Weights of a small transformer language model.
Size: 25 layers, width 384, 3 heads of 128, MLP 1024 GeGLU, vocabulary 2048, 45M parameters.
Training: a variant of Muon for these matrices, 721M tokens, 5502 steps.
MLP neurons of a small language model. Each row is named by its layer, matrix (gate and up: input weights) and neuron, and shows model dimensions 128-255. Each number is 50 + 15 x the weight over its row's rms, rounded and kept within 0 to 99. A neuron's up and down rows have the sign that makes its largest values positive.
After each neuron's rows, "fires after" lists the tokens most often just before its 100 highest values on Wikipedia text that the model never trained on; "fires on" lists the tokens most often at its 100 highest values on Wikipedia text that the model never trained on.

L19.gate528:52 61 58 39 52 63 78 53 56 32 34 63 54 66 34 33 59 45 60 73 44 52 73 57 46 67 76 39 47 31 53 42 66 65 41 56 66 72 46 25 25 51 32 37 69 12 36 55 44 39 45 57 62 51 35 47 52 59 50 42 43 34 29 68 54 19 75 66 66 47 16 58 49 54 13 57 45 91 71 32 32 84 51 58 35 35 45 52 35 13 56 40 69 76 32 27 41 31 49 41 37 75 43 42 62 66 40 29 42 61 38 50 21 55 54 57 89 20 66 73 36 24 44 44 71 46 57 72
L19.up528:70 45 31 88 52 56 40 55 44 48 58 68 66 48 50 48 42 80 57 43 43 56 29 28 36 81 33 64 37 59 35 32 71 60 50 76 47 57 54 59 42 70 31 66 38 60 60 46 58 41 57 52 44 71 46 57 55 51 39 41 46 45 50 57 67 31 46 36 34 71 53 44 43 69 40 37 44 67 42 69 49 58 55 20 73 43 44 83 77 55 49 42 45 62 49 56 55 30 74 64 55 66 29 28 51 50 50 40 35 56 51 45 29 73 64 46 56 36 54 43 12 06 65 48 48 42 70 55
fires after: "re", " Pri", "ri", " pa", "U"
fires on: "n", "e", "in", "ni", "mmer", "gi"

L5.gate343:43 48 63 41 38 46 46 48 69 41 55 76 64 33 77 51 30 32 38 31 21 53 63 14 33 71 30 68 51 38 32 59 60 45 33 89 66 31 41 57 64 56 48 26 49 34 50 40 53 49 57 57 62 68 80 15 56 58 50 40 27 36 67 47 73 66 49 30 54 61 54 11 26 34 29 52 53 19 35 64 58 50 48 64 22 31 51 29 36 44 37 61 38 60 61 66 59 27 64 43 56 55 32 51 56 50 72 49 61 70 48 20 27 60 61 62 71 61 49 61 35 29 50 42 62 30 16 36
L5.up343:50 37 52 40 32 51 55 32 29 47 85 46 19 67 45 32 51 50 27 61 21 48 44 28 63 31 57 26 35 49 49 45 48 44 65 60 62 40 33 21 84 41 40 45 44 60 38 47 28 57 52 30 32 48 36 69 48 38 50 45 57 45 58 49 25 44 42 58 53 48 45 38 56 43 32 47 66 72 19 49 49 47 64 54 50 52 46 77 57 62 51 34 40 33 39 67 58 61 51 51 28 68 49 42 77 51 71 88 73 70 43 65 63 36 37 69 26 40 63 38 44 16 53 59 57 71 44 61
fires after: " re", "-", " ", " Re"
fires on: "l", "g", "f", "s", "se", "ident"

L5.gate494:68 35 49 17 04 33 92 61 48 46 30 67 32 50 40 59 37 67 57 34 68 40 40 73 40 43 63 22 53 44 42 55 37 48 48 46 52 56 72 61 34 48 55 55 36 61 43 71 73 49 44 60 78 80 59 74 33 86 65 66 51 41 18 70 44 45 48 57 73 55 31 50 72 28 52 50 59 44 28 38 43 72 62 50 39 50 39 29 42 62 45 49 54 50 52 34 47 46 45 36 52 58 68 48 44 70 50 69 47 49 31 30 52 35 48 80 29 46 77 45 32 56 40 35 43 48 40 61
L5.up494:36 50 27 26 36 60 36 48 69 61 52 51 64 81 56 58 25 44 45 35 37 60 61 42 21 30 54 59 42 56 41 97 34 61 37 57 29 46 51 50 30 40 73 07 45 27 59 33 69 22 39 59 71 59 42 68 58 57 27 18 31 66 48 40 33 57 52 50 34 59 86 54 50 38 59 25 44 40 42 61 67 30 69 36 54 43 61 41 58 60 47 63 45 44 51 30 49 52 76 38 71 33 51 45 57 35 49 51 33 23 34 58 36 56 55 32 47 29 25 44 47 26 66 42 49 66 62 12
fires after: " "
fires on: " |", "age"

L7.gate624:29 67 46 64 75 61 23 65 52 58 69 59 36 45 44 41 53 67 63 50 58 53 53 73 36 42 49 71 68 65 45 54 33 66 46 54 27 50 36 82 46 47 48 42 48 12 48 52 64 61 52 61 58 29 39 45 52 45 69 66 56 51 64 30 41 65 31 46 38 32 60 38 78 61 33 63 19 49 67 42 62 53 72 34 44 39 43 53 44 35 44 56 50 93 14 52 53 45 61 58 65 71 50 45 47 34 56 43 65 69 57 47 54 75 33 71 59 38 71 78 53 45 43 64 63 56 66 32
L7.up624:62 63 43 37 68 33 62 53 29 61 56 42 46 51 36 60 41 35 65 37 58 52 34 61 25 37 63 44 59 70 26 59 69 36 40 41 36 04 56 33 67 49 30 90 21 29 46 27 61 13 30 19 60 48 58 27 34 30 53 36 59 53 74 55 26 32 39 45 28 35 70 82 44 35 38 59 58 49 54 51 65 64 41 86 47 45 44 62 50 25 66 39 56 50 61 32 18 33 63 56 72 48 49 51 34 31 84 50 73 60 47 47 59 61 61 26 46 65 55 57 51 35 38 60 53 45 49 73
fires after: "ri", "op", "ed", " Pro", "or", "y"
fires on: " by", "duc", "le", "tten", "ck", "mp"

L14.gate704:51 25 56 58 83 63 59 42 43 49 85 59 26 54 27 58 56 30 45 66 54 54 46 49 57 34 62 46 34 48 48 37 58 42 47 49 52 43 61 27 54 27 65 59 66 56 33 37 64 51 63 49 42 24 64 33 28 60 33 52 39 53 44 60 95 71 51 65 38 25 74 61 66 48 41 67 41 49 40 43 47 48 42 63 14 33 44 56 36 56 74 23 53 65 35 37 59 68 60 44 44 62 37 40 65 38 59 75 63 38 88 31 62 23 49 72 52 45 42 53 63 10 48 28 37 70 51 50
L14.up704:63 34 37 55 55 74 44 34 55 48 48 60 71 50 51 38 48 44 33 51 28 51 49 63 61 60 56 59 60 52 55 60 27 55 42 52 74 47 68 42 73 49 58 28 85 35 45 46 86 80 49 68 68 47 41 45 65 47 46 77 48 07 54 46 68 37 68 50 49 58 79 43 67 09 28 71 56 52 49 32 76 75 18 33 50 52 70 70 80 65 40 84 47 07 53 38 57 46 72 75 42 44 52 42 36 72 72 46 49 44 37 35 41 71 47 48 28 67 45 68 65 44 62 49 42 29 41 50
fires after: " Ra", "ra", " M", "s", " Da"
fires on: "il", " Army"

L14.gate367:51 84 50 63 58 60 43 50 44 50 80 32 51 57 65 58 56 74 53 41 35 32 78 71 45 67 56 51 80 83 12 60 42 54 33 68 31 73 30 38 44 48 49 59 46 48 39 57 40 49 44 58 54 46 54 40 35 53 56 63 35 51 33 37 56 51 52 68 69 52 29 50 35 47 51 45 40 53 60 46 43 51 70 30 46 46 63 67 80 38 21 20 39 37 55 49 56 50 43 42 32 21 47 58 33 42 61 49 46 53 45 71 47 02 58 73 52 62 61 56 70 44 45 44 58 50 45 77
L14.up367:59 68 62 47 37 44 71 37 44 36 60 64 65 51 39 43 28 56 63 64 49 45 68 45 30 35 52 54 52 56 57 46 31 52 73 60 48 69 29 51 26 43 34 38 48 41 46 65 58 48 42 41 62 72 36 70 49 46 61 30 68 62 49 57 35 69 51 68 24 51 32 48 51 59 54 32 49 41 35 72 68 44 65 99 47 72 62 55 62 30 58 69 18 64 48 71 48 76 38 37 65 51 51 53 39 39 37 65 46 40 42 32 47 62 47 66 17 49 54 35 59 32 39 66 38 67 45 60
fires after: ".", " |", "-", "==", "\n", "|"
fires on: " ", "."

L14.gate794:63 51 63 65 54 56 77 38 64 75 16 52 40 65 32 50 23 65 56 37 71 27 70 69 60 30 40 52 50 46 68 24 43 55 58 49 23 51 56 40 37 37 57 53 14 38 58 55 46 60 35 71 48 47 58 44 51 23 45 36 55 48 42 49 53 51 33 62 56 44 34 81 57 49 29 43 54 59 52 40 42 58 25 68 34 38 44 49 55 31 50 29 31 57 44 43 32 52 39 57 33 54 37 45 73 71 39 69 50 46 67 75 56 57 56 68 77 39 28 66 49 09 78 35 34 56 43 26
L14.up794:62 56 37 52 64 22 38 62 58 59 30 50 39 29 35 43 51 58 54 50 50 72 29 60 56 43 64 66 53 38 22 66 44 59 56 65 41 39 69 64 61 15 33 68 69 60 37 36 42 61 50 54 74 51 79 55 54 65 19 58 61 42 59 69 60 17 41 73 46 56 63 37 39 58 48 32 49 73 38 59 54 76 61 40 43 50 19 68 78 82 53 13 67 32 64 53 48 36 37 71 36 61 43 44 47 72 43 50 64 66 55 37 47 85 43 46 65 75 72 60 16 47 60 74 43 52 48 56
fires after: "ra", " Ra", " pa", "s"
fires on: "in", "di", "ment", "b", "n"

L17.gate863:65 48 58 65 48 57 51 56 67 66 45 59 52 54 55 65 46 55 45 39 56 61 79 43 67 49 54 45 64 28 50 50 60 60 23 50 53 38 35 22 75 22 71 57 31 61 70 49 32 86 36 60 56 43 10 44 64 46 55 46 46 54 36 37 56 60 19 40 40 76 41 69 48 57 21 57 25 64 47 50 59 71 55 71 44 36 46 36 55 32 48 43 34 39 40 59 41 54 46 59 41 52 59 52 57 60 31 58 48 49 38 75 69 30 48 21 48 45 64 77 37 68 34 40 53 15 49 80
L17.up863:57 68 61 46 35 71 79 72 34 59 48 35 45 58 53 35 44 66 44 40 50 43 42 40 35 58 42 70 47 57 33 15 48 59 49 61 27 62 40 63 49 63 53 64 48 78 41 66 55 46 57 54 72 72 26 37 28 54 75 29 11 40 55 67 55 50 58 51 31 64 62 53 59 61 99 37 44 38 34 36 43 38 55 55 59 74 65 47 59 47 67 53 17 73 42 54 33 45 33 65 43 76 46 46 68 69 60 54 56 70 35 30 54 65 55 39 57 54 20 27 66 33 30 72 49 52 55 68
fires after: " ", ".", " |", "==", "==="
fires on: " ", " |", "\n", ".", "s"

L7.gate310:56 53 84 39 71 63 39 20 35 31 72 57 60 32 68 42 71 54 31 69 22 43 36 72 43 83 68 62 49 17 57 75 45 70 63 42 58 13 41 57 47 32 47 68 75 39 46 45 41 82 40 64 59 37 68 31 35 52 58 53 64 65 64 57 60 28 64 43 51 62 59 50 73 43 53 39 44 35 50 38 58 23 51 94 45 42 53 51 66 17 50 61 74 73 54 53 42 81 56 54 60 50 59 36 23 79 70 53 87 44 39 36 72 52 53 57 50 25 34 63 39 32 47 51 30 62 58 75
L7.up310:55 35 43 76 25 75 60 28 38 33 59 45 49 80 65 48 43 43 58 59 27 54 48 30 67 72 52 59 55 34 27 46 63 60 48 43 58 32 37 38 69 70 54 64 27 61 68 84 58 52 49 59 38 21 57 64 25 45 56 44 72 64 49 53 59 39 57 38 38 62 76 59 53 60 30 79 46 72 22 48 31 43 48 47 84 33 39 63 42 81 34 35 28 42 89 43 48 51 38 40 59 39 56 54 41 48 30 58 27 51 32 48 22 59 28 62 19 56 55 50 39 62 36 65 63 37 84 28
fires after: " f", " Ca", " F", " Ma", "gu", " ca"
fires on: "u", "und", "ard", "tch", "ster", "st"

L5.gate89:58 54 51 41 73 70 63 49 56 66 15 51 46 32 43 65 48 28 29 78 36 50 46 40 56 61 30 40 37 63 66 47 63 21 44 41 26 54 48 41 63 57 40 63 44 70 62 38 61 51 69 35 39 40 41 90 63 50 54 28 45 37 12 65 63 58 37 64 51 44 55 21 22 59 31 49 46 36 57 65 48 33 40 43 51 00 56 62 61 52 72 56 79 82 47 55 55 26 47 55 58 56 52 96 68 45 47 42 59 51 31 45 72 15 59 70 73 15 69 62 45 52 27 58 32 46 63 95
L5.up89:61 52 57 40 61 51 34 41 56 40 38 34 62 60 34 44 55 49 23 71 65 62 63 64 57 62 38 46 47 78 39 46 56 40 48 63 29 63 62 91 47 58 44 18 00 65 33 51 56 36 76 45 52 40 71 38 45 37 46 37 44 60 25 56 74 67 42 68 73 39 48 56 45 41 38 54 55 30 61 52 37 31 27 51 48 43 45 37 52 68 67 38 72 76 45 55 65 32 54 49 57 57 71 60 81 36 59 46 59 81 72 49 36 31 32 52 35 25 41 53 43 72 54 53 53 48 61 51
fires after: " the", " In", "in", " and", " in"
fires on: " final", "dependent", " original", " later", " previous", "al"

L7.gate122:42 58 53 32 47 33 37 55 54 66 49 59 44 62 39 72 88 73 55 58 46 38 55 53 61 48 78 62 62 67 60 75 60 35 43 47 61 42 31 14 61 37 17 41 45 47 30 48 42 64 62 55 40 63 78 94 48 35 56 71 49 45 52 33 81 48 54 49 57 45 48 18 44 30 16 53 34 53 38 55 65 42 34 62 23 55 74 65 50 49 26 26 60 58 43 23 68 31 66 46 54 51 39 52 61 43 60 55 34 49 75 40 37 31 52 69 55 60 66 19 80 65 64 56 51 43 43 64
L7.up122:68 47 49 59 72 43 59 56 74 77 38 63 65 57 30 21 32 48 37 48 61 56 65 51 50 33 37 39 51 34 36 80 73 61 39 32 53 45 48 49 71 48 63 50 56 38 50 35 45 29 43 48 57 47 66 66 48 46 77 39 64 40 47 60 55 24 53 65 47 50 54 51 64 41 20 59 59 66 54 52 54 92 23 61 30 36 38 50 36 78 59 47 35 12 38 42 26 31 46 25 53 71 56 52 52 59 35 62 32 52 70 52 57 25 41 68 43 49 51 60 72 66 53 93 42 32 56 54
fires after: " f", " 3", " 1", " ex", " 4", " 5"
fires on: "–", "la", "ly", "d", "rd", "p"

L7.gate1017:54 77 65 48 50 65 35 35 50 21 41 67 71 38 66 37 42 56 44 40 14 57 62 54 48 60 79 48 59 52 37 55 52 56 49 41 47 37 50 71 30 59 58 71 45 56 46 99 77 52 77 67 60 65 65 78 43 40 42 21 66 53 28 36 67 48 62 79 47 31 55 45 57 63 39 57 45 45 76 45 48 39 81 57 47 49 58 57 57 29 69 58 78 61 38 60 54 68 62 44 55 53 58 81 69 63 10 45 40 49 40 54 45 47 59 53 55 51 53 71 63 28 31 34 57 66 46 58
L7.up1017:46 58 38 47 68 71 67 10 58 46 58 43 46 54 63 41 30 44 20 61 51 52 52 31 83 52 72 49 73 59 38 30 47 57 49 39 27 58 33 61 59 65 39 50 37 45 47 72 53 44 56 44 32 45 70 46 50 75 45 66 47 56 42 41 65 31 39 73 64 57 73 38 43 68 40 34 68 54 53 38 45 38 40 53 56 59 47 62 50 71 25 38 63 71 62 83 60 71 57 62 86 42 33 75 35 42 63 38 41 46 78 27 37 59 59 33 57 45 64 45 56 68 51 37 59 50 42 67
fires after: " d", " f", " p", " D", " F"
fires on: "ra", "u", "ran"

L5.gate482:34 43 46 55 34 20 46 48 19 44 50 67 34 52 54 53 45 37 49 73 57 34 30 47 52 64 59 33 64 49 39 58 64 18 57 84 31 46 11 50 43 81 52 58 61 23 46 39 34 22 50 53 62 19 45 39 62 37 39 18 41 39 57 80 57 63 31 37 63 35 62 50 21 61 39 44 66 47 35 38 48 52 20 36 44 55 86 48 71 50 52 85 53 23 60 42 62 44 07 41 46 73 66 54 26 30 73 53 58 53 54 63 28 37 48 42 59 53 47 38 43 55 54 38 45 12 62 25
L5.up482:51 49 61 54 74 42 64 50 40 50 39 52 53 78 74 84 60 56 94 41 35 62 23 63 32 54 60 28 29 48 56 65 46 54 70 49 37 49 37 44 37 69 66 53 79 35 47 66 42 26 47 44 42 38 56 23 23 62 53 38 38 51 35 48 66 74 53 61 45 63 26 60 60 54 35 70 39 56 43 49 41 35 40 60 54 27 64 66 45 42 54 79 74 11 45 38 54 67 42 63 62 64 51 68 27 37 42 50 38 60 42 75 58 56 18 40 41 65 25 63 37 70 45 41 61 47 28 48
fires after: "op", " comp", "it", " f", "amp", " C"
fires on: "le"

L13.gate783:52 35 28 56 34 57 47 37 74 68 30 58 44 58 41 45 38 72 57 44 50 42 54 71 58 66 64 50 38 51 53 36 65 37 48 53 33 72 56 32 42 44 50 33 30 38 39 42 45 72 64 71 54 36 22 66 29 72 63 45 23 46 82 45 42 51 12 49 21 59 64 41 31 54 35 67 45 64 57 67 49 71 57 56 51 47 42 52 31 60 53 48 57 99 26 33 41 28 62 47 43 16 60 50 40 83 74 48 43 43 95 48 81 70 51 49 24 81 41 58 54 57 60 65 33 67 68 62
L13.up783:58 43 37 49 51 19 46 42 24 45 54 50 60 71 60 50 53 55 29 70 35 39 57 50 40 45 60 64 82 70 36 55 81 41 39 68 43 50 46 56 55 48 62 37 28 51 30 34 33 60 16 81 53 47 54 52 29 70 41 82 73 37 70 58 50 50 42 29 64 69 46 63 44 52 25 51 42 48 50 61 43 20 59 40 56 50 48 64 43 72 36 65 55 41 58 52 25 72 55 37 57 58 62 39 39 41 26 62 51 32 76 27 56 64 30 30 50 41 49 65 22 75 67 63 46 46 42 93
fires after: ".", "ed", "-", " de", "==", "c"
fires on: "p", "\n", " by", "ed", " |", "P"

L5.gate586:23 44 66 66 30 49 71 42 64 44 50 61 44 11 58 53 33 49 37 60 59 41 37 74 76 77 69 71 65 56 50 64 50 62 24 51 36 72 39 43 32 40 63 66 66 52 37 51 54 46 64 22 61 53 58 34 44 69 52 63 51 53 59 29 71 32 49 48 56 28 54 37 80 84 13 50 69 80 37 49 62 34 47 27 70 57 53 79 50 28 39 52 58 42 72 26 51 52 47 50 27 38 80 73 89 70 61 31 62 49 27 64 44 62 53 43 63 50 46 23 71 40 45 43 49 64 52 66
L5.up586:50 47 56 53 23 49 61 44 83 43 53 48 44 41 53 53 33 61 23 42 68 66 58 51 61 58 58 56 54 40 40 33 44 68 30 64 42 70 37 47 53 35 63 46 59 55 31 64 42 60 37 22 52 36 69 39 56 63 52 68 52 47 44 75 73 50 72 61 54 49 36 53 46 78 57 38 51 67 63 43 54 26 41 69 60 54 56 60 55 17 60 42 75 41 99 40 37 58 49 50 43 49 62 70 72 42 36 66 45 58 21 53 40 67 48 74 54 68 23 30 58 45 41 36 41 43 75 31
fires after: " ", "==", "-", "\n", " |"
fires on: "Q", " Qu", "T", "V", "ing"

L5.gate509:56 37 64 74 37 60 55 73 74 39 47 68 34 50 46 68 28 42 47 49 48 53 59 76 37 65 39 61 60 43 22 51 43 82 58 29 37 41 29 32 26 57 20 73 49 72 27 49 55 55 59 71 78 65 79 61 58 78 63 67 36 39 27 54 26 54 46 54 50 48 39 52 57 45 33 52 50 62 28 52 18 26 62 67 36 69 41 63 47 40 54 56 43 37 45 62 45 39 54 37 72 30 35 78 63 65 45 34 55 56 47 30 34 43 52 63 67 63 59 25 60 75 12 56 40 43 56 35
L5.up509:33 42 58 36 64 60 62 39 57 46 54 66 48 45 52 41 42 60 34 21 94 75 43 60 36 40 61 59 34 44 59 88 68 77 60 71 29 56 23 42 31 39 35 66 65 60 51 53 31 53 34 65 56 82 33 57 37 67 36 50 35 59 52 40 30 55 50 58 55 60 56 71 37 34 34 61 66 58 34 72 61 37 70 64 08 60 36 47 45 59 48 55 54 46 52 53 45 31 31 46 38 77 66 55 37 12 64 45 42 44 61 22 41 49 43 64 69 49 55 34 31 30 38 55 61 42 42 13
fires after: ",", ")", "-", ";", " |"
fires on: " is", " be", " |", " was"

L17.gate929:34 47 43 58 53 40 53 56 42 55 60 44 50 50 58 67 39 51 88 57 67 30 48 80 67 39 40 68 60 73 40 62 63 54 30 53 53 48 27 36 74 49 36 22 49 59 54 70 43 53 41 56 60 71 31 60 38 54 43 37 56 69 33 79 52 64 46 43 50 32 46 67 78 52 59 47 57 67 72 57 45 29 41 41 42 47 49 44 50 42 27 47 49 59 52 49 41 54 61 33 45 37 24 84 62 30 65 42 45 87 50 35 61 55 75 53 46 26 49 50 56 46 74 45 54 50 25 70
L17.up929:28 57 37 61 33 56 47 49 29 54 38 27 54 60 69 46 41 13 26 54 71 81 63 53 52 63 35 60 74 51 31 55 70 44 36 32 23 56 51 75 48 69 56 55 42 40 23 83 41 42 13 36 48 35 59 53 47 61 29 35 25 52 74 36 27 40 31 21 50 61 56 46 44 48 32 55 54 49 60 51 57 47 75 37 58 51 46 48 74 55 66 40 50 55 25 57 50 38 33 32 42 54 69 44 46 48 51 30 44 44 53 29 44 60 52 83 58 30 47 70 83 45 35 51 54 57 20 69
fires after: "\n", "-"
fires on: "|", "|---|---|"

L5.gate245:66 61 44 36 41 40 58 64 51 30 34 60 71 65 53 41 14 43 49 49 43 54 51 30 66 41 59 78 66 53 36 51 35 35 46 55 70 42 42 20 46 58 55 69 47 39 67 73 36 69 73 57 32 81 40 51 28 50 18 63 59 41 42 65 31 16 43 59 37 73 38 55 45 42 57 49 49 43 67 72 30 55 35 66 53 58 67 53 64 50 42 70 57 60 66 27 53 38 62 37 72 22 56 63 33 57 77 31 52 21 42 70 31 38 25 41 53 66 43 57 36 52 29 46 07 47 38 24
L5.up245:64 34 38 49 45 51 45 42 52 38 65 58 65 66 64 75 36 61 50 65 20 30 55 41 33 28 62 69 49 36 60 67 67 50 59 59 33 53 74 79 36 46 61 61 59 65 96 36 59 37 66 24 31 35 39 40 47 41 43 63 59 43 44 63 49 65 54 55 52 64 41 79 79 64 44 37 60 54 33 71 23 21 28 33 28 58 57 41 56 68 58 70 36 56 40 34 49 53 41 19 68 46 99 59 38 58 49 46 81 24 58 66 48 30 39 52 61 62 62 61 44 74 52 77 25 52 46 63
fires after: " ", "-", "A", " ("
fires on: "l", " Lo", "art", "lo", "L", "al"

L5.gate318:36 40 45 61 34 57 55 38 48 32 70 50 36 44 26 68 27 45 21 41 55 33 51 52 18 49 51 49 65 38 34 71 41 50 36 52 42 56 52 64 61 09 64 49 33 36 41 39 76 66 30 63 65 30 31 36 78 48 38 31 66 57 63 54 71 47 47 23 33 32 30 58 72 64 38 37 74 66 67 28 59 47 61 15 60 63 55 50 64 45 40 70 70 40 78 52 46 41 30 29 34 57 63 43 65 55 35 28 22 54 28 54 34 75 55 73 48 25 66 38 55 60 39 67 57 66 38 41
L5.up318:49 56 47 35 61 65 43 40 67 23 50 56 45 37 63 46 63 68 32 64 53 80 72 40 45 70 61 67 15 20 45 31 53 38 44 39 55 55 45 45 59 65 22 50 68 50 48 49 56 52 29 35 56 38 32 63 35 45 56 75 70 45 20 63 40 53 49 57 35 42 49 54 41 37 51 41 46 57 37 67 49 50 47 51 52 47 69 49 84 40 54 48 54 56 50 51 77 49 58 65 47 57 71 54 94 50 66 78 77 46 36 53 48 93 55 47 52 53 54 32 47 36 44 34 35 58 62 61
fires after: "-", "\n", "==", "===", " \""
fires on: "E", "K", "A", "T"

L19.gate862:39 53 25 79 28 42 33 55 46 36 50 69 48 50 26 95 75 57 45 44 42 66 75 55 43 49 54 39 28 33 92 46 61 42 66 63 55 82 60 50 27 35 74 54 39 31 56 41 25 55 51 63 72 41 42 62 49 63 74 70 52 63 59 90 62 42 48 58 58 41 42 59 67 64 49 54 55 42 26 35 71 65 55 50 50 56 53 53 50 44 62 59 56 55 60 60 48 19 53 30 64 45 49 49 56 48 62 16 35 40 58 45 43 69 51 39 74 42 52 47 25 47 59 75 45 56 54 50
L19.up862:51 34 64 37 62 61 54 39 45 46 41 12 65 27 41 54 49 52 35 42 39 60 71 53 63 54 42 59 44 68 29 59 46 48 41 35 53 68 77 54 59 68 60 85 50 38 68 50 59 51 62 51 33 71 52 46 40 58 45 51 48 41 45 58 67 33 55 53 64 45 22 43 52 44 50 60 37 69 52 51 53 63 55 44 24 46 45 59 36 73 30 59 42 40 49 59 60 37 35 45 73 45 39 60 09 78 66 50 35 51 78 65 51 61 51 50 44 73 52 66 47 42 56 32 31 38 39 65
fires after: "\n"
fires on: "\n"

L21.gate990:27 62 49 64 63 60 67 48 67 55 46 54 47 68 30 38 51 55 84 81 63 50 43 65 45 43 46 41 36 51 58 55 58 28 61 43 48 84 52 51 42 52 46 42 54 29 41 51 63 42 51 27 57 53 38 50 17 54 31 53 50 55 75 58 43 52 40 75 56 47 46 60 47 53 53 70 38 44 44 43 61 64 64 69 47 66 58 59 42 47 57 60 35 68 52 39 69 75 16 38 49 29 32 42 61 95 69 41 43 50 44 39 34 62 41 40 54 63 76 52 11 31 69 67 52 57 61 48
L21.up990:64 65 53 56 49 45 37 96 49 56 39 40 50 61 56 31 52 45 57 70 74 45 61 53 61 57 75 54 57 40 79 39 50 53 46 51 44 56 38 29 51 44 57 40 46 59 59 71 63 15 65 53 56 33 48 63 46 60 18 82 72 47 41 67 40 30 50 28 59 51 33 70 32 31 52 49 26 54 54 45 37 40 49 51 52 24 49 46 90 49 50 56 35 84 57 41 56 51 20 38 33 54 45 66 44 54 32 51 58 58 46 62 23 53 30 27 41 52 44 67 46 53 59 46 81 31 65 36
fires after: "==", "\n", " ==", "==="
fires on: "\n"

L5.gate714:63 39 47 33 36 09 74 41 61 34 63 83 40 80 36 40 47 56 55 60 33 29 55 37 67 23 75 59 55 42 80 58 37 40 43 68 49 73 51 67 50 49 65 40 77 60 29 26 48 58 35 35 59 46 48 45 67 42 41 26 18 70 51 51 48 36 32 33 29 62 67 31 39 57 55 78 47 37 63 54 30 51 63 13 55 69 50 38 70 56 54 59 34 22 55 53 31 36 50 59 71 51 42 67 75 76 66 59 66 66 45 56 42 14 33 46 42 42 21 47 35 44 19 67 39 42 42 33
L5.up714:36 53 77 43 23 47 30 37 53 62 52 65 56 44 51 28 32 42 51 57 79 55 48 45 48 32 60 49 56 57 12 41 46 68 77 51 62 41 40 48 53 41 56 46 37 69 41 67 55 50 27 79 54 64 27 55 39 53 51 23 33 51 34 65 76 51 54 19 83 91 58 47 80 39 19 47 50 43 55 50 68 68 61 58 49 49 40 65 69 37 22 56 36 35 25 56 53 75 41 45 23 53 79 55 75 42 40 42 25 54 66 41 28 32 39 73 50 40 34 49 58 59 55 48 48 70 28 45
fires after: "s", "is", "as", " as"
fires on: "s"

L7.gate828:45 52 40 52 47 30 46 61 51 55 47 43 79 38 49 36 51 57 42 68 35 48 64 61 59 43 52 46 47 66 57 56 51 47 51 57 58 47 51 56 55 75 70 54 83 55 63 69 52 61 61 25 20 71 49 66 41 42 38 27 18 59 64 53 55 41 00 55 54 69 53 57 65 52 53 50 53 39 83 49 32 32 40 63 36 48 22 54 40 59 41 49 22 28 58 46 58 47 67 57 66 51 58 77 50 43 18 20 57 52 33 30 52 48 22 60 59 71 65 40 31 43 24 49 20 55 71 45
L7.up828:25 55 20 55 83 53 23 57 42 83 55 48 41 20 61 59 59 38 41 52 55 43 41 36 58 39 67 11 27 52 48 60 43 40 62 57 62 32 42 70 38 56 60 46 46 45 24 54 40 57 30 52 42 70 72 49 65 53 47 20 41 33 28 38 47 63 60 47 41 66 64 12 65 38 63 59 55 28 51 51 79 45 48 28 51 47 48 57 49 41 53 73 26 42 30 56 47 54 73 67 63 29 67 49 49 51 38 46 54 72 53 74 43 41 48 47 60 82 49 44 24 33 43 24 51 43 44 36
fires after: "s", "p", "z", "an"
fires on: "s", "er", "ad", "la", "ong", "point"